From a checkpoint of a small transformer trained on Wikipedia.
Size: MLP 2560 tanh GELU, vocabulary 17981.
Training: a variant of Muon for these matrices, 1240M tokens, 9461 steps.
MLP neurons of a small language model. Each row is named by its layer, matrix (down: output weights) and neuron, and shows model dimensions 426-639. Each number is 128 + 24 x the weight over its row's rms, rounded and kept within 0 to 255. Numbers have three digits each.
A block is one neuron, or neurons of one layer that tend to fire together. After each block is what it responds to, as a language model described it from the Wikipedia text at the highest values.

L2.down496:160109137175117113101152118156148113105139127092130116156150153148101104115102148124134137116113132141112148120142126130121087150115108117131160128121161170098132166127138124104106088094148105168124109163082104126097163110115152106122147144145136121116082145138123116163169091063180096136110133137114102086124118151099119107137125134096089085112109098147121116125101110101135102122112106117103153115116157124134123113067117162189147078151139113159122113117140126117103129121125158179137114099149128141141100144163144147151164144133134118165169112133152109153118190148155128104095127101097136069144137132110105135125130152124119123103135105146
L2.down537:094130146097140104101120138124121154090145078106151130152130187147152111119161136129106160078113118139101144170093088121135150111142148081103095083096129153131129123110166112159119157129112160124150159100094175110131142169095151117128128148136130095159169120102136161109130117107156144132135121158105123114129105119152085155157113153121146133157106135155134167139111097164137134130143083132098115181111110178116171128090095128106151146152100125121104113099135113092131131104138102142143154077146091116159106099105148156103120099100121139137150119158130095149122118143154126105146098141128130152124136149099138141135133135116118135136135151149
L2.down802:128110106142150112114114129153098111102124112136179136139130134130085130121136132144140132087132118116082118140129132150135141159103117098173116130137154139176134132129152062130107124139148151124127148167153177104154126158163126149105155128135139179150158194127132127150124125101153105116145127165121106118135120133106151154148128106130098170154110157116123103143099143155134123145156098091147102145131173092085172132159080132109156102113100106142143123149122133088134130133111119128107125172129074131094135067090146130126124123123156110127130154108112151134150102095115137138169159149117108160104137103133152111098159155156117123135125133136
L2.down1343:145105155166161110135141132188095137124119144158157121135127151149164114169137114127093128116168115116139157140135144170125121109100103142111132124103119128121128119118118078124122113132134135077175172116114169142141151137141175082171133113134114109096123170112122117087130150103136155102138139126125105133136132167140080148131127151139077134139117124143163077128130072180132077138145119115159184097141140118120114103119141138114139154090159112137125190090144121100140164130119097094099089130120135145106109121121133163144150138137124108127139095150141140103187179130141171119161141089162101111116160118152080073147150106163083171136107161143
Semicolons, pipes and colons that separate fields in wiki track listings (between songwriter names, after titles, "Total length:"), plus scattered mid-word continuations like curf-ew, F-ender.

L2.down52:102130125110100110109136149134083139125106130104139095108114175150113143182124106150104113133117157174178100125133120130140116133162080118105160134121149146135123132166140114158114109106136123143104119157123129118166115119134131061127161151123135123144105141191069099116128133128151166138133147125119113137098119138135148150138132128152151144161135144191108140092097151129139144132118092135133113098088145114129162124116100105128111130176133142139123067103154124106128136104148153172101135135158116138103111157125162136082123143136135114155135093119129130100151143117093136125118074128130101131132142138123139139124130118184153143145146128119
L2.down690:085109150147141126113136134140103097141118104085118059149138176104144128146138128098123160130104108138122093114138108153125126134096089118149182146111123132121088150137125134154132147165106085133129142081131145120136151088109127088114124146151080141119113118098111128071148111120122107111134136120099070121162145109144134125169097109127112113129136133139159113149086142173071175108143085122125123142104131116101162113131147108107126118169136153123129118132112147148094046115145137110129151150123119133145140123125131117139113107091138167128158131143196101154145111178113129152178144096096134124137138103099108154117110160120110143137133121104
L2.down770:132118080107153135178112111116146101158142166140105115149063151138096139147133131170121118118119128092145081132144101097149148108112092142168103150146137154112163068094121113106124149107144166150120150105144104133147101122102139161105141089093116147101090161143138125137153091103148083158120142140115147159130095129116133116146174158121108131149125148140149108149075142112122123164075098158154147069106126077123126123163165100146116092144149162150135141133114111155108104116125093102108116146091104127092092143152181115136156106097154117124152113124099091094131144142107135129167127115123156105143126155137160149173126118147155178113145182122
L2.down1884:101074125146099147109125097121128143114097142124097120136109149120120144100104076159146124134091135116145106118118109146100112169090099123143149114141140157187092127085121100109132157122179102115147130148162120120148100119128120086086102108157135143158098143169094121126136085160153123137116146146124104122090150088175116121113129136126132134153128128159133103131144154130102177115095121152124127097104141117105120144128128089126127086100132082151159148105087106134111137104135145093175104140120115127083121141142103117153129088086140135137123110141121104137115124173112115126153161112143131108119127143121091119145081098134152153125142083088
Word-final pieces or key nouns in species, habitat and anatomy descriptions (threatened, sediment, slider, salmon, dorsal, wings), plus word-completing pieces elsewhere (shooter, skater).

L5.down39:103075142142130126091125126131142092146150128129140121143178156154152154116134149176061137136129144155139147136116125087114107114097147150118117094116135170149120145127116115144149144107118132118133133115122081106108097085091115076148139123127114173109122115127120191081147090114074115119124163101146103081156161121134104141125123121103115154137104151108131162131172150115116163098145161138141112110115147181107138103125124081151114127139117141107094066154167098123136147109148136140127097108124096141130125137147155152122109143149133157123090152141141144165108135116134147139095129108110103118135111128132149086138141128087106090078129133096
L5.down395:121115184133114133087141095133101140164166134122156101123115151135099165125111154146132105152125217125134112083129169140148122091149136093178153122085127152088131118150155096077105088112120141167149126121149145138144156163103138135140137161154140114134142180101135139120089135119176126128158153128108112152101118120116176113123138096158094143121137120128160139155129157140136160168124090090104086149101115162096123089152135119128130134167123139140171108124103131119082126138145095131150131168100109115143096116127126161098183134144091133132126142147111156106116162163145082132106127167130120115145126118133137136099122103098114124129127173103
L5.down522:106129099160157155120128106122092161091120149101118110115161155131101121168081154168145168108149131136112143170131175180136115155138110142174121145122129163129120123150100126106120124137057120122079118142124111136125140154143145126178058130172112151088150136130153105085087134093188141154164128105113107074121152153146149129127120121124113143131111114107135121146099109091154087153106090102139100133150147156142138126141139089200149118143102133122129125145144157139144138092126083157133109100149128114135096140129173163119144099139133116172134119084088113100107037137130158115112116117135128168082131097143145150134118143148107142101079119145
L5.down740:137134076121104126110139131156077156154130128137122128089149131103098118147093100122120088164128141144141125153113120062127122131161098117154112166137126124105112170154108159088117134097114122141128118145152100162126137163104140126113136127111113123119133149116125112142144125145112120161109139169117106137150093112120123135132183137084119103115102095084150144141144117092149108145101128132130112161174100120092106102109121142149134139105131121086083160189132133114168149083106121134125102154126115118149143127113120184109129153128126157084145131102087148093109101113142116132109107151142139136139079155114138145115131103112153091130152137105
L5.down760:154138105148117169149163097135072151117079130109125146129107117157113145125138100117147157136128076158093136076113156107135154144126100087122109109138104099132100108092162115090103120114139111123150100130101090076098106103127168122139112126148142128126118140141094125110098134103136143182173136111150141134120159093128161130136103178150124102121116105088175056088104115068121115109146125105128149158153115166133143115138177137157117057142128083121126153138118120119123138099120134120162131101148091150128148102159158102086162119110112128122184133180150125117113119102140149138138142120124137159120153112106150131126139123112116155146151138196
L5.down819:123128130097168174127096122128167125097138155177080110129126127122147119136112113152100129148103109138133121126109139147150134100115134113112110135113093128134113124141127129151131098112120141134101157138133134131068110132087151114128130179162094133178078124102117122160133126100170129121158127138103142116138180129104119152126128119100123110117187096159177165127177179107134125161160121133124135159099101104112108151105110173162114120099170151122142125133111176102136120162118143116145103094138122102079147131140130158102099100094127151123145150143127115124126091126167146129154148109156140123113134182133136097118154162175138162173131129118
L5.down856:106142119088131123082125130142145145143126191175134119114149120155177097099124137137105166105113130150163149131092124076109124169151160038149129130124122132142138095132108090133148154117138190117132122100142125100151089133077117153107109116131121117097126147152150150161138124146112110110158081140130111107146124136091139112141153114139169106110092149166131115114104112103135143130084120145134157129109135124164118139172123157119111116120122144119132101120100139141072120164092178090106117089161146111157136126102142124121145156074106073146107151106115124133113096153132159145115120138120106133131101153173128168156138159125112108154136111140
L5.down911:144159182129178140124118152135136078130173121150210149113143061141122162140086130114123113153184100143127145179101109142171160113128154103124120096159130153125151155173106125146121138111084096085157126114091143165113135114125120091129140140146104169104098107143062150136154157117164178104143090138155153103126153112139135099140128133117122149111150173094149153075115110136116139162092162149120128136173124168115155124125145102132136158201136101134126161136158149124132141148128167144143132116128131175115153174127113095131122184117140129145108147088154098166087116145139101149132143097108147119120127171133151111133134157133115098168166138151
L5.down1245:088149115186168116139135134142133161122089135128102104168106175114174087137155140135148113107112150088127083176163058150132153119130119091162161135145145147114107155153127119101106083128150106092132153121132172103113171089143119097123106155165105126148134131127124088138117132128153137178156114114137154153113154119140150100113140144087123120140106096147156104125183155119095107145128091134121127104114097104169127159129149108132096077143168117182155110119164153143107149125135117162092133172179116090083120140128138141138127130128132144133124160142158130126118150117146175122140155112116105119108133137088132137140125106174146138094108140101
L5.down1774:094152118100150126125098083106146146120104174128116154153136091116115152155142135109113164154135126134141150157135103164120118125147131128144149150151159118137131120128108115109107138113098136136159144076145141146123135169145110083114137097142122113108108102114136112115105166118097127085116192107072096128115101096110147154143101132133117124139131153115147140136140158146114134084121157100121091109099131107120127131122099132102175080172121142081088118135116137127105135145085137143132164124149138129136133111122084126141102148108169125084149151126131134110143144140154149165150096135167145159122133102154122130126156122091162163139139105134
L5.down1838:132153113127129116108147102080095139150107091111154108114121124147057167140096162082125160109169085154144103119145081099099076101115126100154088138098084141100155124101126121118112125145094137122118107145157074132116139135125135138107088141109111120158137138096163115071135154122104135117139123116177104130158131144121155143107106080140142140165097108182114123138149126161133107100118123124155127180143130153114152064106106143148128137106094141166079135133093170143187139135125093142163133115156097138088125130106093104120184091162160114126155103102123139111132100125108105167122135113146094136101141118144135127116099126151117134129124142125
L5.down1878:133134154069137146098195182118146111130093173145149136147142134128084105112160112127118143103109122145129109098164131148113144107058123173135134137124128132091119144155123149159158135103118104113129113115114144147155139132123171111141134166144136105153129113092099171183129164141130188130099108133110076167120088115123091125150162121169111106115137137162158109118137136129127121137108148117127125104113142081126137082154129179133146115136137135144142130087120181148164159145160130134164117127111162138136121134116119141130087099124150101142115079134161104112162109127126163107144144133158098119116140140170143116098099152136105120147139076144
L5.down2210:160144153079126166126145114158131081124117116128149167138087135157138192076109117144133157121090172150150166161099105145144152141125100140139111123124114123127141116089142099128088136115140148120131119104134120142105132104138161138099109139125110141149135072167121147140118185172142118093113139124163142150100133131138083127109125141144147163111162108153111075114132094089118130127126101119157113174134141102130160098181170135156098149125085142133114167132147122101151132124155160163087131136146124117156125119100126109137118121080133152154158158152150126117121134126138122110133131139085128144114157097093133131145169114127121147160150147126
L5.down2267:120110100115106152159115115151107114147151120108117173117118210111120162104111158117133111152164100114142142080107092121105086104140116121115117157125125140097129104126091117146108089168096139139100095131132132100124100131143116147082133109152151128109109129135149124134130124134167116165115130117100134128120093162129127108081121123090153115158127127121112115110172127127107160154128112129161105155133079126145157091138138081092125103154134128130107152105121139133098117118121125119136114104137149136136082157136181108086132109146124121138139129095179117108097143144138152133136147166105130135169127127133161160109158136057095169140156073144
L5.down2387:129108113120147165164135106111114105087121139113148141117156158161136103145105151143179120140153108113134156167152089142138134129132079157110088116123148071142127154145136127113136089137133125132140107131125138093092158126127119168147108150121130128085154154134101094107130129140139121146126113111130161116137095132124104116095180162152089139163163123158101096126137135093110150144113092106127129151120126119145133134153115125078113149140117090143138101111132121159135107099125123122158147108104144113112113155119110134115157114115165170073114102118112129139111129113133167156072138172144159174117141123092107090091168131103117129078125116160
L5.down2460:118177118146117122133136124125084121144123102104125129121140173103127111092105107131098162072094108108171142161097125087107154130097144131119127199160113152138113098129125149167093135111106153133146113144150130110111146150113146141122151100112144121109124142108115135113141124093120127172145112136142108119137138107107105106114120081145111111117087164085098142155128117133133172163161108137134103113138097110131111127104109124151153120140138133121154094137097107121135116122151079102138109129186131101119130110187140107133106146141126155141137113090160124116159110134128118111134124091079115137116102115123132133133113133083153134099115121109
Pipes, dashes and semicolons right after a quoted song title or name in track listings, before writer credits or durations ("Everyday" |); also commas between names in lists of people.

L4.down598:121090144121126139136111156116112126110087113154099188107103131136125089125145161081163144135158144124183117122163133147139120104105113118152085115107115098120131136152108110103098134143128128141099118084145100136181071130144141129095142138127109136144157115147085172148142144117122123147073103111099131081124156158112154125133120089130108143171118160123111118137140110127104124114126163164136122119093132113102132106138102124129097158096114166122149171144131173123134153125118144123149106125133125095167091107128100119144109101127131132126152111089076088126142095120129152113147129149120115156119097158154131129120138078124112116161111134113
Spaces, pipes and digits at cell boundaries in wiki tables (track durations like 4:01, filmography and awards rows), plus words in prose citing critics or newspapers (New York, Angeles).

L4.down546:110198119158089114125142100131143157142148138100069123146068137146111110117132120138111151118125144122151103111118111073143077109139149106138152108086114099140121092103120128086169123119143126130174106125114128107129091102112108090104156118137143125107125078121121106111102134143141105117105132121113136137128096133084156121117110132128117119119094145130126125122132130146120129137092132173122114129097114112130118134116157156158063130131119109179131081087175151123094154117143145121142147118142181128188104143135112147154126161125133125102103075115169118148129144111120152109096119105098156176072106123150118104114163144122121130070126124093
Mixed word pieces and function words inside physical descriptions of bodies, animals or objects, e.g. the bl-unt snout, w-rist, legs, abd-omen, located, central.

L5.down272:092129171133129126138138105111136133138158115107137097099138080111160091159096163113129140147159099101096103167113116124108130105128091121169107137147129162136122150091147136109094144110123105097202127119114125123149142116149090139148124144143132093141117102095159145108125135136142146153126145120125151161134113102130120144103125160161114097146097134166178115124131121123124087134147082076129123113165155124157122121116134122092156139115162143082136119138126143139145136127139120113134165138141173137133118130133165129103104127085122142125125116067125106130140151153138128173105099159137139092107149149127116156088133155107150137099105174139
L5.down293:151174103118131144126075129142105152124115110122098108166115123110149114128134103124121107185106127135179149095096128156151117122157090126137122133131142133140123130148121102151134174135162135148141112128125147165128133176107134130107119131146116159118129161100149125127144063106115165085091121133116141107146143159118140140102136139104163150119156117123116130145137148148144145164136123133096104150110150172124110123141125141077112126132144109125131148059188148107118152141108156159102144191160146110154125145109103108124168164161095125192145137085153138120111138158116134098120110127086119120086104156172147118121120105150141160124124158122
L5.down297:113161179102176104106128116103136154073121117157153148137154116127154118129129085132112108131137150137123071123140126131156122138151101114150133137125160141122140144126082126069094155134112107126133108106139105121122149108093162125173079147135137128125156121125124143156136119141122116086110145138110133133142154099160189154130110132135103160157158129113107111112110097146137131139096098180144073148088113117114123124117139113131131152087134104128105107112138135151127159150132102184123093124161122102182118135134154136167142150124117175115156160109140165124152144122108156136158159207106172124114119128124116147114127162137137123160141124119
L5.down347:131123068111109107105127128128112162135138151134144144148110158157140165072096126129110114162101069135132172141146119170107105129092112080067162100153136159130125135145097110116174135115114135097112162126102099127148122146142108160142083114107122158144105123161128173121162105160170126096118146145090147118055125119149169137127131147089088105166145138157124094131131087094123142132115104139127116136052152125123142132094137126169132110083167170148145108173114146130117097134154098139139109125139125130109110136122100141131110118120092138146111115107095118096087144128131112144106129159154122140112086125132118139137149094096127147135145149128
L5.down350:157114130103107111119103115120137125158073132098146173111127127112137092128108183151073128082096095100124139128104139120090111116146106166088080142159151148148174131137126162101110128144131135151105123149117128137116140139172099084125179154168132137120143102139131129127102109129133155153168133108152133108147150143118165066127132111083122123079113119143146121170121143155167133090180123126149096142134122114198119145146152161114076153167077152151128073096134117127095118137175144126125128134136077166116143185132097136129121120119110122158148112107106125109105163103111120144114116133139074160125100145140106131137093122133126157114121175106
L5.down384:107114133144135100119120145126136114127120212126146147134126116120087136124096122105174111104114087103128101089112118121102118081174142106132143135088140107139131116149133128116127120147134145112130117092095179097138102123106126092169140129142129148147125120141165144093143084110131127171124128109182160104160091080126140165167101109127137119134168109184149103160159074155153146150074126135091102139140138121126137135083133080110139169146116087128143142122177121092130147104132098155094113085124136123169184103140133104129121108137176131158151136131135102137110115126160135102095134094187138126139124152132141142178125156134106141103096113078
L5.down408:106116141094113084102135155115134087170115163120107124146144133137117084155095112129147120099157120115145130136065146156122120154138156115159161111159117100149176159126103107111140176112097157145128130150123140164125187116104141141108105131121106125154117179127161146114168107142123159072156134129179095101160127104121126117106150139104152116118174112091090131122129154141119149153098119095103139155133123127078107131150143176152109155131120099129143141127128108088141100097110119098129163131117151128096144110095154139112120125136165120120136114116189102101125123174086118066125143110129176155149167160142151094121140149147092146106145147151
L5.down559:115167088136107129084149109104121118106130162163122149102168154132168158099118140125156124150138067139142145100168171130125074113147095112112140118167116149164160099117113143138128161121131135051085148160153156126096134159124129146137135139117087151101090159133130112132155109110100119091080110148070127155140089142126153170136132141139107150153099143100111104113094083142167162121132115135106121161100094119114126102149102101124092120125176145144104124127096188075101111158160104141153113145145170150109129123098114160126108140137106094142129151108094163084142121146165128154102106146115106144115118134132132127089129097118076140131125136122
L5.down838:136088157109178133127098114124125186154163097123123096154090110122139104126107146121107162116153147135139106133093117143135134141109136128081118124139137109093105110158144100116137103106148131109127078106114075119150106151124095127125105114088117098131121139145098122089148130096091138172147122118130087125084102105137142123131127119120105148074135152131134154119109152155174088096133132151054088140142124110154101142136166134121126159106167134132104172140138137090099162096171151114148157126124111107171145127116160126164138115132144124129084150114128133119114181123146141125111144157185170137122115124128172147138152120153088130140096151137
L5.down873:135177156100163189117129142132104125131131123124090095121117123144140157100125120124100119121104141129176106078148129137088141118143120132140133076083145131122071145162099143097152096120157124112111119107132127180104147115134116108096134142111127165146146141155120129143180112140071102121112083101117098119110099126107128183144128096072113173157132125142139144118118126104176127128115097160159119110101134163157144163115112126131116142090141152144109107119130113149163091156162152134116119117131105135158134114114107146123103165125110161158085108154102074114126126094129082148141130092172121124129166144149148161138141140113112175085130107105
L5.down968:110142141115110083094155111152072168126098177175139132153134138132100100119121123145101139136109108119149168128124113147151162123164122094137122119132116129126138124148159091122107124134113141135089122155123123133142128128206194150138117169154133167132114159101165114148131154116109129157111147146136132144135123141137114145085163126103126167132133111155112119107124126103144186156134155129141124167121114123149112138117133175118108163124155188093146126089133173182126097117091145138125144133152110156158101153162153128115119117142116092109159114097132112118133175149145107165080091167130091138149103142128143127118140113084143132137148137147
L5.down1257:122104064132148155153126139115149127146117186139137121142112138114099098150115150130137168125188148099117079132140154139171098110047138155168130098145131134132140106129141137140126135117102181132170103155154161153108147134102117122136173173158128131101115136134134096141126111154099137161111122132123098155127146124096132110155166109147169157154126122145105124097118152154170104158141119135158121139146127113111139123128122130101154165138125123135187154117160147117079144072169080151119121140137120110147081104155125073155140132148144139099127167150170153130103152114120123097134150124124139157105137157141156138131123151149143175115160118130
L5.down1689:128162129116119142149142105090096138143155128120175150129134136105122118155113135127109124147093110105160124141161125161179116108151130085142132100152138126120144136115115152155180125143131107140117149160106142151110092120121114097116102130106119148148116127086141145127139117133110134096105151136150104102122115128143084130172116186102128155132122119147132141112087112112103163103117124152181096111133102119147124146118152183104145114159125098165127097083114095134089151155162162093102157127183109148120094125113125150162111105124128138122135108142156075100106121129110118146159175155111104139140088138105170176135150093099148125156112118133
L5.down2158:115178186148121159125132104138131133107157145095133140129135162133182134140124149095149135132147119108149145126152128160107174126103164131125137112131120124134113151145116114146099123093096139124123103143118126169144120083118140132168139141156098122123153141166075146121154098138121121128123118151103133122075114134113150113150119093138125136123086102135142141135175111137137128103080161137094139136108138154110118113124122152105109108100094084148100102122155149128136142155098089089117110118114151121113147127172146131126127075141099146181126139164091142142111195130154139143118124103124150134126134096155118131170152108121091120136130055165
L5.down2476:116141144144083091114132108131129138141140197108132121147109134116103102100120141139146117067109128131169166106114076154138116109119083121148210118118125123111111149147101121170128130100109120120131120094087147101096120145132114088117111154131158116077122140142140128091147109157161147157134147150140151139100119126116108178138126160129121119107136126136171122101083121122142140132147153107146135120113146117148095085097125101093163124151160099119186092096149190138162085143138149136160146133087121101100116139118126113092163078117099118158176128147107119100169144135130086112114116119088093082160172145132137123143155105129117119153120121082
L5.down2538:124162109144133116110105135104153130160133134130134119149140065100111092128087132106159147131137172178146160116096102132112155118104128123133143162161131093146141102110078116132119088095125102086133101130117132102135142111123156096169156139118120120132163123106124120150114114140165116150154119140191149148132141118136160134125129124125138145153096151145139154130117127169130115147123116147121135191155147130091102140131133100082124116104114128118113128141100126124101137080114074152104195105145157100107141143177155143146121115110107137168131169121152153072126085135070147116132124116077154150116104133148132140109164113124099111123146138110
Early and middle word-pieces of proper names, mostly UK and Irish towns in football club names and results tables, as in Ipswich, Ballynahinch, Kilmarnock, Doncaster.

L5.down40:175130073134134132137093106132157104120129144106101163119098151121138103115123120088130073131122188113150114169142147150132120138136148138159093096096156170153124108111104133099111127143147093132082154112122122179099087144160089113103147134152127105124160137131089141083130120148091122175153137141109164122121123142077104144155111105106124127128103097172085119137146127111098129098109132117112123145120133117109108095138199104151172149135113100122138133124145159111086079100119133148081150107118129130131113175181144108129101106138127106106111128148134135130129103112091165098108123172148104155103085152103107135129093143166128131126153132160
L5.down103:128110150124147115163127123165144133135128133141171116139131109182105123132131121128127089158111101076088133118117103157116099130133140108177169107131113112149112114133089112098145125171134112097130101115150139124128166099149139132144126109133125125136084152091084114068113124139146144141075173176101157156152129117129122133100141127172175125112118186090129135175118172106060141127128119130126142149109119089111113138146165136104098146102144115096141085146178154109147143126100118127095103142081173078121099114131139143121154167081150128136141086165106117108117127128103133145132149149156134120132159135097169163123143117123131163137149085143
L5.down403:139145129101140111128086140142150156124157115158142148100097108097116102128157128169132118159130106139156178112116138140107143118161105125145169140147118096141138131073127133076099115080119119115101110107156115151125137130092127123096088135110141107106155119124124144097095160154162122107136139106114125095105094133131126158129128093133083090099094137104140101162126136129166161141112128125144141142147099117145122113092133111133111168152116113104180112106157110098158124086134134177147165174111132099086108129137144086167076143088136101131152141163150121092127149102102099150118101137107144129153113140107149152106149155108165137114161177157
L5.down446:136158109160159130152145121154083131122143154110141121095151141129104124142116123130139132142121141144136110154107109106127156165111146099098093110120113132160144125133159082133139141180135103124135157102145137092147146097143165090095135128189147122141079120103102137066163150107115150078133145085097122135066134118099085102134106115156049122159159147108106101131120115122094149166083115123146106140163154172092108165124107137131138120107127119186111112154145088110106119154121142151082101148136105138163143084129095090126085157155141120102110136104117157154104163122110131087137162175124121126132124159108141173134168090168122117152108126170
L5.down493:124162165109122057093138157114101113125142152127110138084118111116098130173123093096113145087142141102112146121094107112152144159160115137113105123084127097106151132130136179168086087123149119145139134125165114127147153131122164155136135171157107112107144118161143113192148120143069143115133132102137148124085147106112125168139111144144108102123150134131077079123162122121123152162126099141111145116192133157121136148150121079109154141134141162123055121117129169136141132135124149080114111101152137088145141130128138135109109126174139099119082099099139137156152148135115132152137095168126102093115092120165157088113132103135137126129162141169
L5.down533:158106121122141137173105175124125132162133137118066120142127150120103140060130122186115127097125196117167159134122122148090082115140127119178147155098110100102163088144113113100151148113158136177140059105108148127095140083118154144121134127129145130162066169125123127114152112145134125152114147172126093122108112122140093183091148078127120139126087106119130107131108128146135209114111110108099127139098126133141099134105150105148135168139101153118135107090134137132095104119110139144121134156116086087123130156116098125105156114146134121159109104114141122148205100142126144131141130119119077137122136106172094146138123113133120142116113122105
L5.down591:151123123132141147137148148149156138161111134132074096113157108106139120155149131073145109161109137077149092145102105131109159123106099125108045109139140147147085121088114086120151102148121181110136092123165168099112117118128100107146157132118121137131161112117110135173134143111128097157112101116121093144121079128143109159103115188142121152154118115158122118153113143084118105137110115142159109162163162149154141139100128103111153154108144091097154118110152119092121130158133093106125128117128160136122140114112136117121148121134104134123107123090107113112127109159133131095158134106146109160113149102102148135077122119175147112127129137094
L5.down946:101135070063171120085165109101096140140084130129120122102137121122083129106148160167123117150138102118125128173118158117114138138101145168133118156091108131134109096115123119106119116125145154174138126104161083180144121160151102122130128147143105135181083118163129157158116135125122151145122116099108134117140111107141141139126105116147092153128101144120122090129066114102150119116106115093169120134113106102172120126094160168110100116156121096111146157134113129176163146138133123121094125110149105134147159143157116178144061133153124151080106131119148115113085138132125126134146123165172112176120144153131115112137094157148127142154149083111
L5.down991:104136148177109111123092178113079137162100174135147091102101139149103133136134126110153092085128116108127073139124110141128167143109096107127123138120126109115127134147142134151087091104110092154137168106153131080131112148111146105142145099177119089127084100134136110100130085128105131070146144129145161112108109143137135093122120090121110117162091164151153130157164094120169123154114131100122152141105157150147108138112137173148143128134154129147127108131123112095125104086132123108115107133124103156139098092111152135123108133156158152130135136136075134153143138102120119119102125052129074155090163135117127116174106132169146113131141165148
L5.down1102:077123104074143104112134180124121139112161121145102128085115113134125141176143140154122147115117112120126147129127132096162130151140140104126091138196101116115087176091146083089098163155165140148155113094150110110104156106095124112110126146117123126107141132105171117097151182152126122143152121110127158179115139125091083084133148135119109148158113130110078098110122123163136119157091123133107122111129124120168085147107152112125129117104142096132194110147141128107135107124076151124157147151129166155103091137151126163095086142140131143132118136106145101133125103118133132162078144155116138143145157204123138108141138139100145128113148118126
L5.down1126:169128120102167149148145149151158143170076091138112154126123077133118115142160110121116128122157132114127136087154144180157106089106133133160136105106116081068099136108138131098130127129110139116111070129118085094155108115135139130134170141155093144133116173160115165147111114067120141120150155162158094119112148100139165092134142147148097115099115093121111142122148102146119119152105088118106109148081106147118112158098143136160120132132150078140165118136152155109142172128144127136131177102103056116121121167132107134105135160123107117188103156160128129110110088113114136125145071141102105135125124124103111164133102105102128154167075125152
L5.down1271:149121146079130141124115101107130100150070110147106159121147154106098123130105146148127143132128151111114146111169144129146174161151130126143137160137159118129123141143124087116111121096149131144148100116098162117129159093137089139125152076148080116132114108076128141178119121096157138110117089155152083141122114109151129164139173131138143096144088147078114116115142115128125166140122110112090172105124132130166156147150139135166104134121149126139107164084185154160124115108132134102106111129108106109129158148139122140134158108102106140152105104120161118091126118128105158154115108096079137110095099110157133154120112100111113169144108144143
L5.down1607:138114137117126171141109132099107135168084069123113124089143165132056135164144090149112110115060154147112086159146108165116145150139132118127106131129153124116106093117104152166093102160149116144102108133092149117161099102108131185091104171148071127108129061121121154121141107112151121170078110165151118130143116122145143114148151128121159113105151143131123147136149101150133112153140143090119137103132138148083157163111133146158123144153159116152083118160105083115089124146106143152096161150148127145112129169150094096147136104140109157139157144121191123124125137120119080133142130119129159133160111144138153126078137144124115105156144126156
L5.down2323:109104091118122115122168119157143094151121113137083089126115141151177131110122063093119137160147159091094135081164137104128138140161100145109085115124154106096126113116090127145131114094071082117090127102074117111126098112088082117123137112126139146136123144111100141156154125152112156134152144134121097161129122120172111141106134117106136136141163113116102142139128149074161132131108152111095136135104102156125146138110178144171127123134121092170124143129151102121165142139091138104117127088119119131111119144172122138144126118159081095142168195104124101134096162141131134134140111098117102159168132138112096173130141124139090151124114109137
L5.down2369:143136108094105122109120133160172161129127111113125146129112115140159089138126119129125145124112115156099120175117141098146170180114103141111101082136143130157082091097129138108127119109106127158159144078109146160118144124150104171142134174112123132125110074134114124079169135146158108127124118204140179131124096139152143096129108129142104129120124099104145128086142138109114157176161150121102157168129115110113106154121171137130131123134139145156166126113110098143150098169167126152093127115161090151163113158133141133127134127136157142127108110140104141164135153111127110132115109135155052128168147099144160111149108087117117110142159159138
L5.down2398:176140140102144124115185200137131117122112146117132140108133139123154114094127140169137158154153126169100122089114102111106127119130132142136111135166115095125175133137116130110135086143125150153095186099109120117115129062154059135159128162146128061167059121131114142142114101107142130151127128093167135127109128138139111106112178129125135136174144158116093111126109120156135110163099145143105113107138095128140108091117140132146109131123111127110109099132150141093129149103105141128167149131161148136129162157110073110104140089104157120100122100121128110143112182137140099095147102089122154134094137141132131140123150138146119092124100122143
Color or shading words and word-initial "g" pieces in physical descriptions of animals or objects, e.g. grey(ish), dark(er), black, g(ill).

L2.down493:125100155176125156148155156146135121130151122121102114135119139153136166133136094130162100128121149151145130152107106130118085133143109121115123135129110102145132123113120185136139108142138124122117141088140124113059147108138146061148183160116150121113124139143128089126081136114104167141138129131141123131107093142179124133117096092128157120144085169140083158101118156150117126106099107137162092079099096143149109138080138064118100106135143122149125132128124147131084153131113143162123118139112125119161134157142150131128122115132146122143099140125115126110105123146133162133133137145137088133117154082152176133132127129141103100125106120142
L2.down864:120100160103137178139148154138132123138104122133112087157142166153120126105131142171171125130103103103133115135130115146127125139118108115135144112086172169099148137112135122140139107154110168118125080126132091166101151112166090111101166096108114130111120142136148134146148117141158140080088179135136154136069100139200141128153122106121153191152123142156128123143144073114135127109130154112160147101130124121104091126126096107117109058114162152148150134113097151110104132150118138124098141133118110107134137141102154167135108121113110149115119118087137131100100092152149153172150135135137114111082120149144115145140140084157142146096144122118
L2.down1204:117129148110125144168124107123113136144147097126124138107157137122178152133153119139100137181103109144135131114126144142120150139100120123125149112122129136074096148134120160149115122136097091110093113125145154144091145125157135126156083149107118103105107129160150100165141164081130171141117149143103136138097098110136083105162127075112169107156073162142129132123101119116165156113146155103138124129101111131132140094135118107127085096116107149104105122114123138118114097130124152141191140127115075095124124175115177173147112117108129089170118100157138132158108142134117116163131166120168140171117164135123157113126161081156115146111124100140
L2.down2482:118099119142153140151178137100153078135128112154142099113125164143122187104134182169168124136113092135081127139142137165135110130111117122158151135112132124114192103110099123149102164132133141165159083112134128171143156154157162083155143125116137143108117129110096138101119103167130134117148194129142143136173092102145139103147174114139146148154118149147145101147138099142116086116161082118124125124106125148159081144142110114130117077123163120130116131094127159122128097131136160104107100102126082094122092155115173167132123136138107155160149127125147186128127111161160135124125135170143102069103142126124093123110167106153155085135128149175
Final token that completes a sports team, club or league name, often in results tables or career stats, e.g. Ipswich Town, Cavaliers, Premiership.